From a checkpoint of a small transformer trained on Wikipedia: MLP 640 SwiGLU, untied embeddings.
MLP neurons of a small language model. Each row is named by its layer, matrix (gate and up: input weights) and neuron, and shows model dimensions 64-127. Each number is 200 + 30 x the weight over its row's rms, rounded and kept within 0 to 999. A neuron's up and down rows have the sign that makes its largest values positive.
Before each neuron's rows, "fires after" lists the tokens most often just before its 100 highest values on Wikipedia text that the model never trained on.

fires after: " W", " L", "ld", " D", " J"
L6.gate128,180,205,187,215,229,198,171,146,252,240,217,252,221,161,225,251,171,235,210,166,179,182,182,212,248,177,171,183,229,189,190,183,211,182,184,205,205,138,219,186,223,211,275,179,183,209,207,208,282,181,193,188,217,205,168,199,194,204,151,224,195,217,175,212
L6.up128,173,165,205,208,205,217,175,158,195,196,239,213,167,183,199,220,173,147,185,144,188,164,184,187,192,229,219,163,240,182,183,229,168,219,187,265,158,195,193,243,208,183,238,167,117,180,183,148,199,222,168,203,140,254,186,223,177,210,189,235,251,174,227,192

fires after: " m", " W", " 3", " p", " t"
L6.gate297,213,212,205,221,209,176,178,233,190,194,200,257,163,205,158,262,214,228,190,179,195,189,167,165,234,216,264,249,238,229,238,223,196,212,152,243,198,218,210,113,196,217,112,182,176,178,187,162,189,193,129,206,215,179,172,169,209,178,233,183,202,231,196,207
L6.up297,221,193,235,201,211,188,229,165,181,204,203,182,201,154,222,238,235,165,171,152,191,188,209,235,228,162,209,199,193,180,251,240,247,167,130,204,162,161,215,207,242,212,195,183,188,135,223,130,160,214,212,204,244,171,187,203,209,215,168,188,195,234,192,204

fires after: " |", "°N", " 0", "ica"
L6.gate369,244,218,229,172,151,242,197,239,191,202,174,208,163,182,202,184,187,257,216,211,183,228,200,203,177,226,190,251,211,237,225,169,229,188,207,165,202,184,194,185,202,180,174,213,174,196,181,206,204,243,238,203,190,192,196,165,227,250,239,249,206,203,170,218
L6.up369,231,204,254,185,203,168,150,177,174,199,201,191,234,138,230,114,162,169,191,206,205,220,178,218,251,193,121,217,177,187,144,175,214,177,204,170,192,210,180,189,211,228,178,145,189,245,177,196,178,170,158,219,260,182,211,192,210,249,194,235,246,231,185,218

fires after: "\n"
L3.gate627,215,175,221,260,215,203,176,222,179,196,183,180,195,232,221,175,243,236,211,186,230,214,183,220,144,213,178,171,215,223,246,182,272,264,241,171,212,177,214,136,219,218,189,212,210,204,238,142,250,167,212,200,212,186,164,226,186,227,230,273,208,197,203,168
L3.up627,163,183,184,235,160,231,229,170,222,201,121,161,239,177,194,181,181,160,176,174,193,220,234,203,223,235,156,216,194,200,195,189,196,227,233,230,195,256,250,169,213,233,207,220,240,197,206,239,204,183,174,180,225,245,209,173,193,160,170,217,175,197,224,182

fires after: "\n", " 1", "|", " 2", "\""
L3.gate509,176,159,196,260,179,216,258,235,191,228,187,208,241,183,231,205,192,173,225,209,173,228,194,210,172,212,191,255,186,208,162,199,138,203,226,255,188,188,214,200,227,208,114,166,159,204,241,152,214,241,192,208,192,177,227,232,197,187,147,224,193,198,277,200
L3.up509,187,201,193,284,212,193,231,183,165,190,196,186,212,176,192,206,188,167,216,210,172,253,225,167,138,206,212,236,175,185,175,212,199,163,249,220,215,205,241,214,192,234,182,202,194,231,217,143,204,219,183,221,172,195,217,231,164,230,156,208,177,240,280,169

fires after: "\n"
L3.gate7,217,216,192,212,208,238,188,200,169,191,213,195,275,173,230,267,155,212,211,191,192,198,158,207,225,228,258,174,175,212,249,197,156,177,203,252,221,224,217,187,221,143,182,206,249,235,224,192,159,214,195,253,265,264,240,195,264,183,175,199,174,202,232,228
L3.up7,240,213,182,251,151,199,199,210,237,220,176,166,208,178,189,191,205,245,218,198,174,171,157,241,181,228,225,188,210,216,263,173,165,202,194,239,218,216,181,250,220,173,189,218,258,218,214,247,183,238,257,253,274,205,205,210,221,172,208,200,190,212,207,186

fires after: "|", " the", ";", " |", "-"
L6.gate436,241,219,226,219,171,157,194,164,173,148,176,146,157,175,202,198,165,233,161,237,192,217,199,238,212,197,216,209,152,183,191,157,201,187,225,180,176,158,198,204,196,187,234,239,173,180,250,206,229,226,188,227,156,183,227,220,225,238,175,175,186,187,138,193
L6.up436,235,149,276,225,179,209,218,157,215,167,214,174,195,152,213,227,216,185,161,200,162,202,196,192,206,176,169,191,118,212,209,140,220,202,244,214,211,176,185,222,194,188,228,202,243,184,187,212,225,234,224,195,149,197,187,224,209,244,181,156,155,190,158,204

fires after: " |", " (born", ";", " from", "er,", ","
L3.gate3,146,189,199,165,213,146,217,223,162,213,208,211,175,216,204,197,212,172,165,211,195,183,195,209,241,186,176,188,251,174,226,240,249,189,205,186,212,215,196,172,178,204,191,142,161,211,144,212,185,196,197,245,193,162,238,137,155,235,139,199,269,177,214,272
L3.up3,179,203,181,196,193,173,213,189,145,201,232,196,171,227,196,190,225,178,238,175,231,185,181,225,260,197,168,230,204,186,189,233,201,167,232,236,178,232,208,172,179,184,114,209,177,220,187,185,246,154,222,203,199,216,241,204,156,255,162,169,235,210,265,251

fires after: "\n"
L3.gate151,179,189,224,265,197,187,258,174,227,182,162,194,162,181,216,174,146,233,192,194,192,176,143,219,147,189,196,199,210,212,251,174,165,225,179,219,242,220,234,193,203,177,218,182,208,183,147,187,201,235,238,208,202,204,190,164,212,167,116,208,245,207,256,195
L3.up151,185,207,232,189,200,248,134,182,190,221,214,244,241,215,172,135,214,137,163,172,221,223,209,209,189,259,268,233,216,207,169,189,168,150,143,263,210,241,197,229,143,186,169,176,214,196,204,208,208,197,214,205,190,170,114,186,173,198,192,235,187,197,199,175

fires after: " p", " P", " m", " Pal", " M", " par"
L6.gate30,145,204,219,210,252,227,250,152,186,205,199,233,169,222,225,185,222,213,171,192,209,208,140,276,167,162,186,187,229,240,206,256,196,228,167,187,186,214,247,176,213,221,193,185,183,176,218,152,168,177,167,199,218,178,254,215,170,242,165,173,165,211,209,214
L6.up30,145,198,241,246,219,235,207,216,158,241,215,168,203,228,177,257,233,193,223,188,138,225,189,272,133,195,182,203,168,201,215,204,203,196,163,223,212,170,224,142,187,201,177,170,243,170,195,186,197,207,208,243,157,189,222,221,224,187,197,205,205,226,183,170

fires after: "\n", "|---|---|---|---", "-", "==", "."
L3.gate438,180,174,208,243,182,217,240,170,172,180,185,241,169,204,175,230,208,219,169,227,189,226,240,161,196,228,209,217,176,175,227,269,186,163,264,221,165,226,161,192,242,209,141,230,197,233,177,179,181,192,221,142,182,198,207,181,149,115,191,216,174,185,226,212
L3.up438,180,177,186,227,145,230,231,160,216,165,165,257,195,181,178,209,198,196,163,204,201,210,272,146,184,211,207,178,163,196,232,226,190,154,200,233,193,240,204,216,241,185,123,218,191,236,156,201,181,189,245,189,192,215,205,178,158,138,219,219,192,216,204,211

fires after: "-", " (", " un", " re-"
L6.gate561,170,161,206,224,211,182,225,222,246,184,186,221,144,160,199,232,269,227,197,222,181,278,208,187,257,161,169,139,256,177,212,173,152,164,170,184,185,224,174,177,169,193,224,160,205,220,195,199,208,212,198,203,186,221,229,149,249,196,159,170,174,209,196,154
L6.up561,200,153,213,180,215,196,196,195,199,144,208,196,187,185,210,183,185,167,151,161,242,210,229,200,225,244,208,200,258,226,138,227,213,203,164,201,144,172,230,172,211,185,202,192,152,219,217,230,179,218,163,202,158,210,179,178,247,217,170,189,245,187,198,192

fires after: " on", "cription", " On", " to"
L6.gate165,212,251,212,205,126,193,201,246,217,235,191,202,201,257,166,139,212,234,171,168,172,217,266,203,177,248,201,232,230,162,208,190,220,239,239,183,195,248,220,204,202,224,245,186,219,231,143,224,237,163,177,232,204,199,195,188,218,227,233,187,244,184,226,191
L6.up165,179,219,191,243,160,247,177,240,179,232,172,230,157,168,163,214,210,208,194,247,201,224,194,178,159,181,213,202,135,203,190,190,154,187,169,235,225,243,207,254,137,222,204,181,227,191,175,169,241,230,202,201,229,168,177,209,254,220,203,242,237,157,185,215

fires after: ",", " |", "any", " new"
L6.gate443,265,251,210,259,164,224,145,188,236,193,177,204,209,212,165,199,186,207,175,235,143,191,191,212,231,215,213,254,194,177,158,218,259,213,202,220,178,263,186,206,179,186,223,170,168,155,196,162,232,218,208,230,234,215,209,255,163,199,192,252,196,146,169,219
L6.up443,212,183,175,138,163,183,211,163,192,176,212,182,213,238,222,194,183,166,202,121,171,236,188,175,209,179,224,171,263,197,220,122,209,171,147,163,222,152,163,182,167,220,224,184,236,195,207,161,162,221,198,238,173,238,192,221,187,192,164,232,209,237,184,201

fires after: " |", " a", " the", " of"
L6.gate134,233,203,180,222,189,187,243,130,204,136,174,216,191,199,216,191,211,221,193,196,185,249,271,220,216,207,197,228,256,257,202,185,236,196,179,201,222,203,195,243,211,193,142,205,195,177,206,284,249,187,255,198,235,126,156,165,198,202,222,224,228,230,183,249
L6.up134,241,226,206,238,169,242,248,142,189,220,212,253,172,183,229,187,208,197,188,166,193,207,211,269,223,221,207,194,214,234,206,207,219,158,224,234,233,180,221,192,235,175,183,157,197,180,165,223,169,200,235,229,222,188,255,203,242,239,206,201,253,244,200,217

fires after: " l", " L", " p", " t", " cl", " prop"
L6.gate82,193,248,242,207,164,193,232,233,126,198,195,194,281,191,215,274,155,182,235,209,189,219,213,232,217,253,203,196,198,251,222,143,206,195,215,222,204,138,189,184,182,215,185,152,170,161,157,223,165,238,188,191,183,229,183,107,208,194,178,199,228,247,210,178
L6.up82,209,238,229,201,191,143,291,188,228,214,211,213,228,131,189,155,178,178,248,126,142,201,187,231,255,195,154,231,219,210,200,218,231,200,193,193,219,184,177,166,246,222,215,152,183,191,176,146,220,214,160,157,215,159,159,213,178,172,194,218,186,225,248,226

fires after: "\n"
L3.gate259,217,233,188,255,256,183,174,177,222,237,202,272,229,201,210,172,202,249,194,207,194,190,137,163,231,205,212,220,197,238,208,163,214,225,136,232,193,188,178,204,181,192,196,244,176,240,175,143,208,211,234,220,207,222,258,241,195,220,204,229,209,209,206,227
L3.up259,242,209,184,269,235,205,166,234,243,259,204,217,249,221,222,180,189,231,199,210,192,144,143,194,183,197,210,184,195,196,238,190,160,231,195,210,209,199,233,228,184,218,196,217,187,236,189,201,199,226,228,222,226,195,237,183,229,203,200,203,215,154,257,188

fires after: "\n", "ep"
L3.gate260,182,176,243,215,198,249,203,235,201,174,172,202,171,175,210,286,140,213,209,203,252,258,209,167,223,219,172,176,208,194,189,169,158,204,184,236,170,136,214,188,127,200,174,232,155,182,243,152,181,225,211,193,129,290,184,185,204,164,161,210,262,205,204,217
L3.up260,175,162,180,207,209,229,202,206,211,212,118,181,197,182,213,200,173,220,194,230,190,208,220,184,192,192,192,233,217,157,175,205,197,196,172,228,169,201,260,162,190,185,141,213,177,229,270,182,163,205,193,196,170,237,247,160,201,139,167,206,190,177,159,173

fires after: " p", " P", "at", " Mont", " acc", " re"
L6.gate59,152,168,210,184,182,255,173,218,185,226,221,217,194,159,193,247,193,180,226,133,227,248,166,196,165,190,190,217,217,202,187,216,195,190,197,212,210,210,221,278,189,263,203,212,204,188,226,218,236,205,192,241,232,220,148,251,206,237,231,197,200,192,218,202
L6.up59,193,185,195,191,218,216,218,140,230,206,212,188,183,145,223,203,244,141,186,188,183,203,192,144,190,211,210,220,193,194,189,246,154,182,172,216,160,274,200,236,275,219,235,218,203,202,209,192,192,196,228,168,233,248,142,204,172,239,147,197,204,211,192,219

fires after: " B", " H", " W", " D", " Bas", "ow"
L3.gate98,215,189,217,256,196,186,242,162,203,178,226,110,203,216,242,188,223,217,197,197,170,233,218,202,203,219,198,188,188,158,202,209,163,200,245,179,203,150,146,204,208,237,242,218,187,241,196,192,169,162,176,197,242,150,250,198,208,180,197,211,226,231,232,213
L3.up98,199,167,149,214,180,234,226,158,158,183,175,189,192,201,231,253,258,221,225,200,193,202,174,181,152,205,167,202,193,175,239,251,225,176,214,215,238,154,158,197,211,224,241,156,196,235,202,188,164,169,203,199,209,197,208,247,205,212,222,262,245,219,204,197

fires after: " |"
L3.gate622,204,211,201,171,173,119,223,232,180,205,198,163,174,259,152,230,204,155,161,225,188,172,165,217,220,134,207,200,133,224,209,221,203,204,250,182,219,180,213,229,198,191,187,179,178,211,227,209,221,203,196,213,192,205,151,205,194,227,210,181,245,196,200,200
L3.up622,223,270,181,251,162,132,177,225,221,230,233,231,168,217,219,215,199,140,163,203,229,235,278,195,201,174,193,188,229,214,217,175,155,173,204,229,188,203,205,172,167,204,183,160,207,223,219,185,240,160,226,221,152,152,209,211,210,210,188,206,214,270,173,208

fires after: " P", " p", " K", " Pro", " e"
L6.gate609,121,200,214,223,149,249,126,161,200,243,210,151,154,208,166,222,175,168,222,152,228,189,184,224,221,206,215,218,195,215,152,183,187,205,156,208,211,179,192,152,171,250,211,198,161,228,213,197,208,216,196,203,189,226,209,209,230,195,200,237,259,173,206,234
L6.up609,215,182,208,223,119,247,147,206,218,185,271,180,180,229,162,166,196,214,185,138,216,179,220,255,184,216,164,212,184,198,166,157,221,205,134,182,213,197,224,201,222,203,212,184,187,248,216,202,169,218,163,217,144,236,221,171,188,170,174,231,213,199,147,286

fires after: "\n", "|---|---|---|---", "-", " all"
L3.gate441,226,199,258,134,244,186,202,213,216,189,187,229,198,171,174,207,174,182,193,217,154,228,203,140,172,162,156,198,207,203,234,227,147,216,167,200,269,208,235,197,209,181,228,230,224,200,175,212,202,207,177,142,153,200,176,229,211,191,156,167,181,187,215,220
L3.up441,276,181,166,181,236,163,239,208,205,185,204,223,160,195,156,229,224,148,161,182,186,252,183,199,207,156,162,174,181,184,189,244,213,213,180,188,254,226,243,232,195,152,208,246,191,222,142,199,201,161,198,193,219,183,188,172,189,193,174,209,189,168,195,206

fires after: " T", " P", " K", " g", " t", " B"
L6.gate201,220,229,168,224,235,248,171,194,150,206,215,189,171,167,197,228,197,169,208,171,245,205,221,204,216,191,200,186,179,219,210,184,194,255,229,196,211,194,196,234,248,207,214,189,203,166,211,249,252,244,181,200,216,216,153,256,200,229,181,181,190,222,182,191
L6.up201,260,277,197,248,174,226,220,182,159,218,230,208,175,183,188,236,217,178,278,192,221,193,204,250,182,138,184,206,218,160,255,178,176,213,186,212,241,174,166,240,231,225,183,179,174,147,189,168,194,195,215,255,182,207,187,222,156,239,169,156,274,243,201,187

fires after: " C", "c", " Mc", " c", " Mac"
L6.gate199,149,222,167,240,148,144,159,220,206,207,270,183,175,224,214,200,237,245,237,225,169,182,177,152,215,283,129,217,201,216,185,194,229,198,216,224,224,205,224,272,206,258,229,238,179,216,153,190,227,202,179,186,191,214,204,216,185,220,219,218,227,165,181,129
L6.up199,149,217,222,222,202,215,178,196,180,215,183,234,188,173,207,209,212,175,236,165,156,229,174,230,243,191,170,220,236,188,183,262,211,163,202,173,222,215,187,254,196,195,187,166,166,215,248,162,209,258,178,182,204,144,142,164,135,211,217,210,200,223,231,213